Weights of a small transformer language model: a variant of Adam for these matrices.
MLP neurons of a small language model. Each row is named by its layer, matrix (down: output weights) and neuron, and shows model dimensions 64-159. Each number is 200 + 40 x the weight over its row's rms, rounded and kept within 0 to 999. A neuron's up and down rows have the sign that makes its largest values positive.
After each neuron's rows, "fires before" lists the tokens most often just after its 100 highest values on Wikipedia text that the model never trained on. A number after a token or word is its count.

L6.down376,229,198,250,228,159,189,205,124,171,177,196,265,181,115,215,230,243,276,197,243,155,196,278,213,136,219,256,176,273,189,174,204,217,205,160,150,180,178,287,220,174,209,157,293,238,187,249,183,188,217,237,219,184,227,243,240,194,236,266,242,245,240,167,225,207,222,243,219,197,176,166,267,189,241,181,227,211,237,169,239,193,115,191,238,208,121,187,148,198,221,248,303,257,213,141,215
fires before: "," 39, " |" 24, "." 6

L3.down14,254,221,220,199,133,209,163,190,216,157,166,198,155,186,188,163,248,96,174,178,133,218,251,165,157,203,234,214,166,298,221,216,193,216,238,279,257,246,212,216,185,151,170,197,234,201,199,208,183,186,207,164,141,204,256,166,171,173,259,146,202,266,229,173,194,151,222,227,227,237,188,190,137,96,165,233,175,233,270,176,168,154,189,105,248,251,175,205,247,227,194,278,246,178,202,188
fires before: " |" 26, "," 25, " season" 7, "^" 7, ":" 5

L4.down309,191,200,212,249,178,104,210,154,236,250,175,197,153,158,230,177,157,218,211,161,179,217,198,206,102,215,216,168,179,203,263,236,189,228,204,214,209,127,229,197,232,220,189,216,301,178,224,270,225,166,188,144,147,177,157,229,124,228,162,132,175,235,168,212,231,158,177,233,217,268,163,236,195,137,246,275,199,189,258,157,163,198,232,233,264,212,232,183,182,156,216,214,222,233,186,171
fires before: "." 40, "," 17, " |" 14

L4.down6,283,163,207,188,193,194,197,162,308,133,208,316,246,239,185,233,235,203,257,227,186,119,235,239,200,212,272,216,213,197,172,234,182,218,257,262,250,161,231,171,240,196,224,199,201,141,157,206,232,186,200,180,150,272,209,216,207,257,218,204,187,229,178,253,145,205,155,280,189,216,198,214,317,232,230,193,214,198,108,232,132,267,161,210,155,222,176,170,188,218,234,169,179,154,240,146
fires before: ":" 34, " |" 21, "s" 6, "\n" 4, "'" 4

L4.down162,139,150,217,228,160,223,195,202,171,200,179,240,171,227,182,230,119,208,135,171,208,203,185,181,165,182,202,192,246,169,215,148,207,154,190,233,162,201,196,163,184,258,178,194,148,271,173,174,153,170,143,139,250,158,164,201,234,188,150,224,271,155,224,101,305,255,196,223,230,171,156,148,126,186,192,121,208,230,194,248,187,297,177,214,213,164,186,178,250,204,253,223,221,258,240,179
fires before: "-" 67, ":" 6

L3.down236,163,232,179,266,133,162,203,170,172,215,172,126,111,208,176,200,208,221,180,177,200,159,148,207,291,249,202,208,237,199,200,232,318,171,139,195,227,185,231,282,149,136,231,276,207,159,277,130,214,228,215,181,171,179,201,174,176,157,235,199,210,197,233,203,219,169,280,215,185,208,169,126,239,154,151,220,246,241,184,174,163,170,98,177,202,191,223,232,141,184,196,236,183,282,149,172
fires before: " |" 35, "," 17, " 2003" 6, "." 6

L4.down118,169,182,191,199,289,183,258,225,173,210,255,265,265,237,236,174,211,221,220,221,276,166,214,161,202,163,230,225,169,214,240,233,159,221,201,188,207,174,233,195,291,282,197,298,177,224,164,180,197,205,199,145,179,205,249,174,202,192,199,203,152,221,135,167,182,132,302,216,175,212,201,161,200,282,219,235,231,203,198,175,270,326,208,213,232,212,257,119,198,179,202,251,153,163,176,232
fires before: "=" 26, " =" 17, ":" 15, " life" 5, " by" 5

L3.down137,224,254,218,277,172,259,199,197,273,206,151,188,209,125,241,253,260,173,181,174,152,221,189,215,174,188,180,221,160,236,214,182,212,266,197,175,250,149,250,200,184,147,238,220,239,135,178,159,210,166,203,223,150,229,283,225,229,271,221,249,187,242,186,203,181,150,205,253,237,155,201,209,196,210,207,234,251,177,108,169,222,148,219,167,225,265,138,298,162,208,167,164,182,214,230,235
fires before: "," 20, "." 20, "\n" 8, " is" 6, " was" 5, " |" 5

L4.down109,211,183,220,235,206,134,207,230,184,179,200,201,111,250,163,166,168,237,230,171,161,241,148,223,207,206,121,106,217,156,184,279,129,152,182,203,216,235,239,244,222,157,159,220,131,242,135,206,274,257,146,89,246,181,180,214,218,195,124,228,226,196,187,217,247,232,188,238,204,219,131,236,217,240,213,194,216,208,196,140,231,192,180,242,164,264,195,205,137,211,233,199,203,198,150,230
fires before: " |" 54, "." 12, "′" 11, "″" 10, "," 5

L6.down244,150,210,190,147,156,175,161,206,216,177,159,169,191,159,197,179,185,174,125,242,208,176,281,236,256,242,206,210,145,217,181,239,147,134,241,182,241,152,182,243,222,177,198,198,185,211,182,115,151,167,205,134,171,199,240,283,317,215,184,173,214,240,100,227,185,164,233,278,122,215,159,219,173,114,170,210,132,227,312,247,249,231,224,158,212,156,209,148,250,178,206,245,179,140,170,222
fires before: "=" 22, ":" 18, "\n\n" 11, " The" 4, " It" 4

L3.down221,146,142,222,232,178,178,208,212,132,177,169,187,173,207,218,188,235,207,184,186,165,251,266,216,139,180,135,218,176,210,210,147,194,195,176,195,192,163,170,152,245,245,264,207,165,199,149,210,202,140,189,181,202,240,214,269,233,163,176,232,225,227,136,183,188,171,167,153,167,183,243,34,91,182,181,183,177,205,233,155,159,180,192,227,173,172,145,235,185,164,224,208,95,213,171,159
fires before: "." 29, "," 16, " to" 5, "\n\n" 4, " and" 4, "\n" 4

L4.down384,238,191,186,183,111,154,196,159,225,205,223,261,155,315,259,183,147,236,185,194,311,229,175,227,138,237,173,220,176,211,204,202,115,190,215,240,157,176,187,213,222,195,132,168,251,209,156,155,184,224,153,169,225,223,232,153,200,128,193,206,199,140,192,151,220,270,189,137,176,228,202,159,182,188,278,209,182,264,283,233,210,233,226,229,136,226,192,186,192,198,214,218,228,220,123,253
fires before: "-" 84, ":" 6

L3.down278,143,247,239,93,263,168,214,238,211,223,163,285,185,250,186,137,149,223,216,213,203,216,208,163,281,153,215,250,205,195,204,153,252,170,174,256,179,221,156,210,196,194,244,250,173,248,158,195,169,198,228,211,159,198,174,261,214,212,189,228,276,194,112,194,155,91,182,168,178,166,144,167,245,280,183,233,194,213,203,306,210,216,236,207,176,204,212,246,167,250,232,266,229,220,184,222
fires before: "=" 99

L6.down411,210,190,245,245,152,171,220,264,208,227,200,179,163,189,229,201,222,171,227,175,227,138,260,241,167,307,251,222,205,172,200,259,248,157,166,171,223,158,255,159,155,194,194,180,224,176,237,232,136,175,179,236,142,202,254,247,237,201,247,201,218,233,320,146,218,191,201,127,217,231,167,172,184,240,308,242,235,167,225,197,166,212,196,277,224,203,189,250,240,220,172,175,216,173,221,146
fires before: "\n" 34, "," 22, " |" 15, "." 6

L6.down194,185,204,180,180,156,222,216,168,198,199,126,188,224,246,160,146,206,151,204,216,214,168,231,238,242,264,211,258,208,154,208,225,168,113,207,178,165,198,182,307,202,203,198,189,169,196,199,146,215,246,213,51,228,132,165,251,231,243,137,220,255,203,171,176,181,218,161,208,175,216,209,186,178,180,157,242,204,255,256,185,181,189,198,214,172,152,177,237,187,213,237,210,233,273,129,191
fires before: "=" 42, "-" 23, "\n\n" 6

L6.down333,158,164,161,191,181,228,245,141,173,187,217,218,215,156,261,121,180,162,141,139,179,194,126,228,196,178,196,227,215,285,198,241,223,198,137,167,206,251,244,167,242,251,171,260,175,235,282,226,235,216,207,219,267,161,219,198,186,211,151,235,166,175,177,222,150,261,197,171,202,148,206,175,287,206,187,142,195,216,228,209,245,223,209,208,256,209,163,119,270,216,207,194,250,240,122,280
fires before: "-" 100

L6.down176,187,257,189,136,191,219,251,232,212,208,196,199,213,262,156,224,232,183,199,220,202,154,166,252,245,185,188,266,196,172,173,245,171,251,173,241,203,165,247,242,168,196,211,169,179,219,202,251,173,163,197,125,178,192,190,182,236,198,252,251,168,157,250,190,234,199,198,218,270,151,164,273,221,166,244,207,258,169,210,72,193,155,232,223,125,209,239,227,90,164,261,237,154,221,184,188
fires before: "=" 45, "Career" 5

L6.down282,153,244,151,199,196,197,227,229,233,203,216,153,164,130,175,242,216,216,186,209,161,176,207,252,200,213,251,254,230,249,138,214,177,254,161,228,279,194,215,176,248,194,212,202,187,297,190,194,215,150,130,161,160,267,188,280,195,165,159,243,238,233,152,219,194,198,161,296,203,261,163,203,167,187,123,232,209,212,237,236,172,229,161,230,203,129,191,185,174,244,218,221,292,207,284,214
fires before: "," 40, " the" 15

L4.down104,168,181,160,229,218,225,231,224,217,234,225,147,213,117,227,260,216,228,204,238,157,254,182,164,278,245,196,221,210,238,176,172,188,234,165,207,221,222,168,183,180,247,282,221,221,223,180,181,253,146,200,232,246,253,207,197,223,164,253,129,138,136,229,248,238,193,162,217,179,174,234,203,187,178,181,212,211,185,208,161,221,242,198,225,262,154,143,208,191,167,231,174,314,243,210,178
fires before: "4" 16, "8" 14, "0" 12, "5" 11, "9" 9

L3.down115,243,199,174,187,125,245,154,262,226,201,165,245,145,282,140,151,232,181,97,163,160,167,208,192,202,171,225,179,156,245,176,177,210,196,181,191,211,168,204,211,225,189,184,208,173,206,153,176,260,67,278,229,168,261,165,225,260,196,195,59,202,187,207,155,181,175,166,162,188,270,233,157,172,266,184,213,277,183,262,125,219,207,203,225,208,255,203,175,181,220,118,154,157,204,154,189
fires before: "," 52, " |" 10, "ld" 6, "." 5, "rd" 4

L3.down193,204,211,223,187,189,223,242,243,246,251,210,89,237,169,235,171,166,209,197,183,232,223,188,197,241,266,186,202,237,226,208,261,139,192,185,171,169,225,242,173,258,198,234,166,126,203,254,224,200,252,113,214,182,222,210,229,218,238,134,174,171,230,195,180,184,246,208,208,238,196,137,180,188,182,201,195,198,238,272,243,272,214,177,149,195,159,279,230,233,164,183,136,208,250,244,169
fires before: "." 25, "," 24, " and" 13, " the" 4

L6.down291,217,255,204,167,147,217,216,224,199,164,202,180,168,262,155,234,245,250,127,160,190,189,241,180,173,132,187,262,175,253,283,245,203,149,250,153,223,244,266,167,154,137,263,259,135,155,210,217,218,187,190,190,163,166,172,241,194,205,153,224,210,234,192,175,223,211,221,201,209,183,162,116,181,184,234,202,175,110,202,120,168,258,183,201,213,185,149,262,215,172,128,268,238,226,240,173
fires before: "," 84, " |" 5

L6.down134,197,146,134,90,241,192,103,229,202,231,250,138,160,259,235,260,241,183,241,158,224,231,181,227,158,178,218,240,222,198,206,206,150,151,143,211,282,150,200,228,232,131,280,130,193,174,275,219,189,182,199,194,197,209,219,233,252,198,229,212,195,218,204,206,156,169,219,183,165,249,138,186,216,147,142,195,199,96,262,189,180,124,124,162,229,120,179,170,220,217,191,244,205,205,191,198
fires before: "," 33, " as" 32, "." 14

L3.down87,206,221,246,189,170,196,190,201,179,206,263,288,189,212,197,204,229,217,234,202,230,146,241,154,225,187,173,218,220,240,225,262,263,242,126,134,204,132,190,185,229,177,236,161,171,238,189,193,263,138,163,108,180,158,202,162,237,187,195,273,178,161,208,221,200,199,136,169,148,213,231,243,201,298,203,167,213,203,183,186,219,158,165,234,286,207,239,190,197,312,174,294,271,213,164,302
fires before: "4" 18, "0" 13, "8" 11, "7" 11, "9" 9, "5" 9

L4.down259,213,231,195,178,204,243,200,260,202,212,202,207,205,154,201,204,209,138,155,133,234,190,171,238,192,233,175,199,249,172,207,248,139,289,191,210,223,177,163,212,298,227,229,327,136,216,264,159,254,163,202,200,229,187,189,214,175,135,198,200,232,156,130,233,189,171,265,249,177,235,214,131,202,162,213,206,181,216,243,151,150,264,227,239,250,248,114,259,209,212,239,176,232,198,182,207
fires before: "-" 65, "." 9

L3.down227,228,137,260,247,204,155,231,235,222,193,262,192,222,131,198,200,181,150,289,216,138,218,266,230,176,229,218,208,159,228,192,144,214,144,165,65,120,289,235,170,233,224,205,172,176,212,194,248,211,183,246,243,197,188,220,272,228,214,171,179,238,174,274,232,190,234,251,172,124,184,206,209,206,216,218,218,166,169,245,137,212,271,216,172,216,148,177,222,199,274,221,182,167,92,260,189
fires before: " |" 46, "%" 33

L4.down129,209,230,133,182,138,213,172,260,217,201,148,126,176,211,208,266,232,233,264,164,151,137,218,239,256,176,192,161,152,221,196,147,156,193,139,167,201,202,180,137,240,210,208,150,192,210,211,264,162,213,222,185,264,109,218,199,218,160,224,148,197,176,206,175,189,184,251,229,211,187,284,298,191,203,240,189,151,190,228,174,173,223,162,146,159,248,332,183,213,172,198,248,219,138,141,190
fires before: "|" 51, "-" 22, " |" 6

L3.down7,184,216,193,275,140,240,227,153,192,246,178,219,93,254,223,227,177,143,187,219,204,219,182,186,158,302,138,197,210,200,173,180,239,210,161,239,212,151,299,263,182,183,151,239,149,250,161,224,182,178,153,199,231,132,161,201,205,168,235,202,186,228,215,182,160,193,194,236,165,263,189,120,231,169,215,177,222,259,273,173,143,214,174,238,244,246,187,234,193,189,170,206,113,229,130,159
fires before: "\n" 43, "-" 11, "  " 11

L4.down232,207,242,147,252,284,206,246,194,256,194,205,165,227,151,224,177,108,168,208,188,255,126,218,271,91,264,248,218,219,218,206,169,201,150,253,275,205,253,203,223,182,149,123,194,161,194,205,131,238,232,186,167,150,168,201,234,146,196,180,209,219,236,217,188,226,185,186,129,264,168,234,281,190,225,241,140,218,193,158,229,187,168,164,194,234,164,205,233,162,254,130,207,162,202,196,248
fires before: "." 36, "," 17, " and" 6, " to" 4, "–" 4

L4.down307,251,253,152,188,172,151,232,182,230,250,200,216,236,224,246,141,196,217,238,234,176,148,252,132,173,252,202,189,227,238,160,221,246,210,167,234,155,219,227,226,142,223,213,156,210,95,230,243,176,227,168,262,178,154,231,129,209,219,226,234,121,265,153,124,149,251,198,166,207,248,186,188,180,265,281,272,207,177,252,191,190,194,185,223,286,242,260,136,206,187,210,197,116,146,255,160
fires before: "=" 53, "History" 7, "." 6

L6.down209,271,186,178,232,173,204,211,240,146,146,221,189,216,276,213,266,207,228,259,127,138,232,223,163,158,145,187,187,227,261,171,204,230,214,206,184,211,122,253,171,254,159,199,265,233,199,226,227,168,113,189,174,175,226,171,217,303,214,173,221,163,231,196,203,188,193,209,213,235,183,240,169,155,123,192,180,152,203,223,168,195,213,195,260,172,239,172,175,254,174,169,249,179,215,157,167
fires before: "," 21, " 0" 15, "\n " 7, "\n\n" 6, "0" 6, "\n" 6

L6.down65,208,203,201,220,158,209,109,153,183,189,178,211,229,177,159,152,216,140,185,225,221,182,224,216,241,214,225,189,234,184,163,145,247,197,86,302,220,158,168,277,273,206,176,185,196,238,110,68,177,199,176,208,272,143,173,166,281,196,180,245,218,242,212,181,172,232,194,150,227,200,241,190,212,198,204,193,220,239,176,137,181,233,193,157,217,209,187,206,171,259,199,190,211,198,245,171
fires before: "\n" 59, "\n\n" 33, "=" 8

L4.down81,188,217,209,128,176,259,191,186,213,200,212,158,134,226,213,175,232,169,250,123,197,174,247,194,252,148,172,234,202,213,203,246,243,180,168,254,290,116,235,217,184,205,214,187,205,150,218,221,121,184,218,184,247,207,228,227,221,260,307,152,199,269,193,197,251,126,151,212,200,201,237,272,204,101,156,197,239,143,236,224,187,200,172,202,215,205,280,211,158,211,175,219,242,225,247,145
fires before: "," 25, "." 24, " and" 5, " the" 5, " with" 4

L6.down83,174,188,200,275,204,176,224,218,160,156,131,184,220,177,232,200,192,220,208,174,196,160,179,243,156,225,155,177,155,236,190,181,198,246,170,132,158,231,175,218,194,220,168,242,216,247,207,243,243,226,222,207,199,158,159,178,186,221,243,226,126,149,193,179,234,224,195,285,199,181,196,177,174,332,128,213,248,193,160,209,222,202,186,217,268,189,221,181,146,226,187,203,166,230,242,307
fires before: "=" 42, "The" 15, "It" 6

L4.down29,192,114,243,149,191,209,146,152,197,220,228,150,193,200,217,205,241,197,188,246,200,212,191,232,146,198,157,226,234,260,213,227,294,186,175,196,152,193,243,221,193,126,151,279,181,212,168,241,137,220,149,191,218,197,183,266,196,170,230,173,211,156,182,188,193,181,233,178,146,168,193,206,129,143,176,171,176,235,247,241,180,206,215,268,252,171,236,205,190,189,229,159,215,188,150,155
fires before: " |" 48, "." 25, "," 8, "5" 4

L3.down113,233,227,210,268,188,202,158,280,198,213,237,219,227,348,112,146,243,235,215,186,207,215,129,200,194,259,162,185,217,220,143,277,220,269,193,169,189,248,281,193,249,150,230,241,203,281,204,204,254,194,267,217,215,177,185,209,234,210,144,193,139,168,204,211,256,177,232,210,208,244,190,110,149,163,193,234,109,246,243,241,244,263,196,233,175,126,179,147,184,212,182,146,152,136,226,238
fires before: "." 47, " |" 25, "," 8

L3.down96,184,270,185,194,139,273,188,211,269,284,246,202,141,211,286,202,219,155,172,146,212,249,274,223,201,219,205,189,203,238,148,137,199,233,237,235,168,196,230,214,221,180,253,265,230,170,206,153,211,225,223,314,156,160,168,174,202,188,169,163,241,181,149,168,191,251,233,141,236,229,189,209,244,227,150,243,254,239,164,212,163,76,205,229,223,244,160,188,181,184,216,257,189,194,171,139
fires before: "=" 62, " |" 8, "," 6, " during" 4

L4.down303,179,281,159,218,165,167,194,203,226,201,271,201,265,137,182,143,143,231,199,209,162,238,191,174,160,207,210,233,151,209,239,227,229,169,238,141,184,181,218,210,162,240,205,152,260,192,208,202,201,166,175,38,234,190,200,163,182,213,195,219,214,224,165,148,174,158,195,207,185,186,128,205,170,11,180,262,153,272,174,181,184,213,207,246,276,252,152,156,174,186,148,201,175,196,182,173
fires before: "=" 53

L3.down308,167,247,209,168,231,193,97,122,267,179,244,305,229,257,191,121,208,225,188,174,245,175,289,200,193,233,227,125,170,211,144,116,178,244,146,135,168,249,192,151,273,172,246,188,189,210,202,151,261,220,258,204,219,178,192,200,288,226,183,270,248,262,197,227,179,248,195,123,221,219,202,200,146,266,261,175,184,185,225,144,145,119,199,229,170,284,211,204,231,175,178,185,225,221,255,248
fires before: "=" 80

L6.down180,230,228,142,215,239,238,153,175,182,242,231,222,221,266,214,135,177,259,259,102,301,259,187,175,232,192,160,169,129,221,264,210,206,208,144,149,192,108,144,187,198,231,221,199,273,194,215,156,276,258,176,240,219,140,214,148,140,226,205,208,156,182,174,138,177,209,197,192,242,113,233,193,139,158,209,241,153,164,190,110,197,227,197,191,229,260,223,218,255,123,227,191,191,188,197,211
fires before: "-" 25, "," 24, "=" 9, "The" 5, "|" 4

L3.down130,186,147,222,198,244,209,126,183,191,133,240,172,206,256,174,209,220,162,119,182,181,182,266,184,227,184,222,169,248,216,207,218,213,171,175,263,195,101,203,229,215,134,233,232,192,200,224,232,178,214,204,234,207,218,231,323,180,193,163,270,187,228,162,156,230,200,194,96,193,165,150,216,177,167,193,206,149,209,171,120,166,146,236,207,238,229,151,187,179,184,214,244,233,136,252,237
fires before: "," 22, ")" 19, "." 12, "–" 7, " a" 6

L4.down191,237,224,175,179,128,193,212,188,204,186,195,252,187,178,186,125,221,188,156,231,105,238,109,121,289,165,208,270,189,246,204,240,227,244,143,180,191,178,264,166,177,203,253,235,233,196,193,209,191,238,258,276,175,200,122,214,178,157,193,139,225,182,167,249,184,196,153,259,157,185,196,242,263,109,171,234,286,207,186,219,213,246,223,284,278,193,217,226,168,222,190,211,128,204,163,203
fires before: "=" 15, "\n\n" 13, " 2" 9, "\n" 9, " 3" 7, " 1" 5

L4.down364,290,160,182,165,155,210,125,192,235,182,179,194,185,172,268,258,207,206,167,230,132,132,167,144,200,266,208,192,185,249,226,222,208,198,168,224,147,131,261,103,216,269,187,194,207,149,199,207,179,167,178,233,205,148,249,237,182,188,116,211,239,229,177,197,240,146,131,216,209,256,248,299,163,165,214,188,161,227,253,208,241,178,172,272,237,150,183,166,228,193,173,245,177,136,191,194
fires before: "," 35, "\n" 19, "\n\n" 8, "\n " 8, "s" 7, " (" 4

L4.down432,163,242,240,231,199,118,145,263,229,201,217,170,100,176,169,182,230,177,209,146,139,211,154,172,269,199,161,153,182,328,140,230,120,253,203,169,185,164,172,225,218,149,209,243,217,133,193,200,199,234,217,249,276,221,185,251,237,139,209,189,237,220,223,183,193,167,194,180,241,210,165,153,161,158,173,235,193,184,289,211,205,155,240,154,187,204,224,180,163,253,225,196,223,236,177,257
fires before: "=" 95, "\n\n" 4

L4.down252,168,190,210,232,191,167,233,164,188,159,211,231,195,112,275,175,200,233,231,184,202,149,217,160,199,181,217,268,209,215,144,251,252,123,220,165,200,161,173,199,168,196,229,151,235,211,158,254,211,241,188,172,232,207,205,126,215,176,176,141,168,234,183,157,320,190,215,214,233,195,138,135,139,170,200,253,300,190,261,206,248,227,198,199,241,219,271,145,186,241,206,208,178,209,189,226
fires before: "\n\n" 32, "=" 28

L3.down61,207,184,207,152,229,214,279,120,225,211,151,241,210,123,181,215,99,181,201,195,180,170,166,176,196,277,155,182,173,220,262,184,216,239,184,229,233,177,198,267,194,147,298,169,193,258,109,149,227,145,227,103,203,198,130,274,223,215,224,157,199,204,136,221,138,187,184,236,174,209,194,208,184,282,160,171,123,259,225,211,220,206,180,189,204,175,136,188,203,237,249,188,181,206,197,292
fires before: "=" 45, " =" 9, "s" 8

L6.down429,219,224,184,265,209,155,206,280,236,247,229,158,130,217,194,218,237,193,166,198,205,130,276,268,197,205,266,190,191,267,176,261,205,175,334,266,219,198,274,223,184,180,219,189,178,147,226,156,229,133,240,171,214,184,219,241,201,123,161,184,211,180,192,201,225,132,183,184,228,218,189,232,225,129,155,257,151,224,211,231,181,178,183,192,251,200,238,266,242,201,233,249,147,252,202,191
fires before: "-" 21, "\n" 17, " of" 9, " and" 6, "." 4

L4.down222,198,245,186,248,187,216,239,228,221,219,174,204,160,148,263,173,136,143,231,173,196,282,154,242,225,248,183,210,227,201,241,231,205,145,202,216,198,160,199,204,231,199,196,189,236,122,192,203,313,223,221,191,163,189,164,165,218,108,209,182,221,187,220,220,238,207,202,284,182,191,152,129,169,160,181,169,175,118,119,198,202,236,169,228,214,188,255,196,213,255,184,185,165,210,209,255
fires before: " |" 30, "," 21, "." 16, " a" 6

L4.down380,184,202,243,174,191,168,217,194,157,124,171,193,244,168,287,136,188,146,189,178,137,207,215,240,214,201,130,186,163,236,223,265,177,204,223,154,133,155,226,171,232,189,195,231,193,295,212,245,234,140,251,179,143,252,182,216,222,263,264,199,147,196,137,225,178,243,233,175,200,234,151,256,82,140,150,174,257,205,164,204,218,222,142,229,203,188,209,171,176,214,147,236,260,223,186,198
fires before: " |" 69, "," 7, "8" 4, "5" 4

L6.down310,179,258,228,226,207,224,289,211,264,210,207,215,103,184,231,254,212,251,148,205,200,194,179,218,218,214,151,223,268,246,202,225,255,139,222,168,243,154,216,162,157,182,252,237,172,221,195,166,237,259,181,142,224,311,223,230,180,208,191,187,222,131,181,228,232,188,213,158,176,194,240,236,190,107,214,143,239,229,275,255,121,198,215,192,226,207,254,143,334,194,195,214,269,199,267,188
fires before: "," 21, " the" 15, " to" 13, " that" 9, " a" 5, " of" 4

L6.down178,180,233,158,209,185,173,187,234,246,238,166,220,207,302,210,190,229,180,201,225,192,170,205,239,220,196,188,259,138,221,196,204,116,210,217,239,217,120,219,196,213,201,186,175,224,212,179,167,157,177,241,31,207,188,173,183,264,191,241,287,188,223,104,253,104,192,148,226,261,185,166,236,166,135,223,189,296,220,212,203,181,178,213,241,121,210,207,234,191,257,222,271,146,229,183,167
fires before: "=" 100

L6.down255,221,193,213,188,188,260,176,202,216,183,135,247,217,227,179,163,225,223,199,250,236,185,168,204,172,239,210,229,217,193,188,191,185,187,295,216,225,205,221,286,160,219,192,171,163,205,185,174,121,275,146,88,213,129,159,207,242,234,164,217,281,204,164,235,117,210,154,186,144,164,175,251,206,115,187,210,202,225,251,147,165,244,231,215,212,140,201,209,185,195,283,290,229,193,193,147
fires before: "=" 81, "-" 12

L6.down344,261,161,174,191,172,211,192,190,251,176,142,235,210,222,182,175,206,174,165,192,206,163,248,210,167,245,185,247,200,223,229,230,194,194,258,152,209,231,203,299,182,234,207,191,192,203,201,264,141,200,207,15,208,199,173,244,223,187,204,270,238,215,165,174,187,231,155,242,240,201,140,277,190,128,158,196,194,200,310,110,170,193,241,197,155,180,226,221,110,217,255,346,164,219,187,201
fires before: "=" 99

L4.down433,202,198,221,249,171,189,202,233,153,207,231,195,202,267,216,306,192,160,195,139,146,94,208,143,133,188,178,191,235,206,129,256,188,206,190,186,134,139,160,227,227,176,249,190,235,197,209,218,221,170,273,62,165,151,254,240,225,230,192,134,259,190,171,167,191,210,227,162,107,243,186,203,186,106,160,152,166,220,184,153,245,171,168,195,246,152,164,206,211,182,141,211,197,226,218,211
fires before: "\n" 40, "," 25, "." 11, " |" 10, "\n\n" 7

L6.down136,240,216,196,225,244,228,180,256,200,240,310,152,200,130,251,196,131,187,241,264,198,207,209,243,241,195,203,172,186,211,183,194,189,205,217,91,190,236,235,201,140,221,178,183,234,174,207,221,120,205,104,236,268,240,277,113,183,211,156,168,250,229,191,227,144,198,183,183,241,186,206,136,257,194,277,169,204,249,189,244,212,207,239,157,217,186,175,185,202,200,224,161,162,228,156,261
fires before: "=" 39, " and" 9, " or" 6, "," 4

L6.down165,258,264,163,179,297,159,179,221,194,217,238,206,203,130,196,218,157,198,209,215,283,61,234,181,239,216,162,188,201,159,274,167,194,163,194,157,116,182,228,214,174,193,178,183,149,223,174,234,215,178,259,263,231,196,189,140,186,219,160,244,220,275,170,184,217,170,181,175,214,176,175,129,146,287,147,278,202,175,210,183,189,191,154,177,172,205,196,197,241,239,177,128,185,174,223,281
fires before: " |" 32, "%" 29, "  " 22, "\n" 10

L6.down62,188,237,206,175,176,215,162,191,235,159,167,194,187,217,181,192,181,219,226,231,188,163,224,195,149,215,265,259,249,222,223,220,183,154,242,162,233,160,216,235,163,187,202,197,192,145,198,152,153,278,187,53,280,162,118,269,209,196,202,227,231,219,177,224,164,178,212,272,144,198,281,256,197,19,139,189,217,226,296,157,193,155,176,208,207,146,208,208,239,150,215,177,201,270,150,218
fires before: "=" 18, "-" 16, "\n\n" 12, " The" 9

L4.down86,182,189,132,183,194,225,187,209,294,273,242,210,134,180,293,283,228,200,127,117,184,198,223,266,150,161,159,200,162,167,216,225,192,124,184,138,217,242,231,256,225,232,213,153,148,201,212,286,193,211,245,191,217,162,231,217,163,152,174,208,181,184,135,125,137,213,256,195,172,272,246,198,215,132,218,189,211,219,182,152,174,153,161,232,202,223,241,159,253,209,179,198,140,223,185,239
fires before: "," 18, " is" 17, " was" 9, "." 8, "\n\n" 8

L3.down265,167,218,170,189,182,248,221,211,253,204,226,206,235,279,249,205,202,137,237,123,263,217,176,155,233,196,199,216,196,195,144,175,209,269,226,199,180,217,222,129,229,164,195,209,256,214,245,136,241,156,229,187,222,90,246,253,149,133,180,213,194,164,204,156,243,106,181,227,204,205,197,170,212,226,216,177,202,261,278,206,195,277,194,217,199,249,295,263,173,180,195,240,226,180,195,201
fires before: " |" 44, "7" 6, "s" 5, "m" 4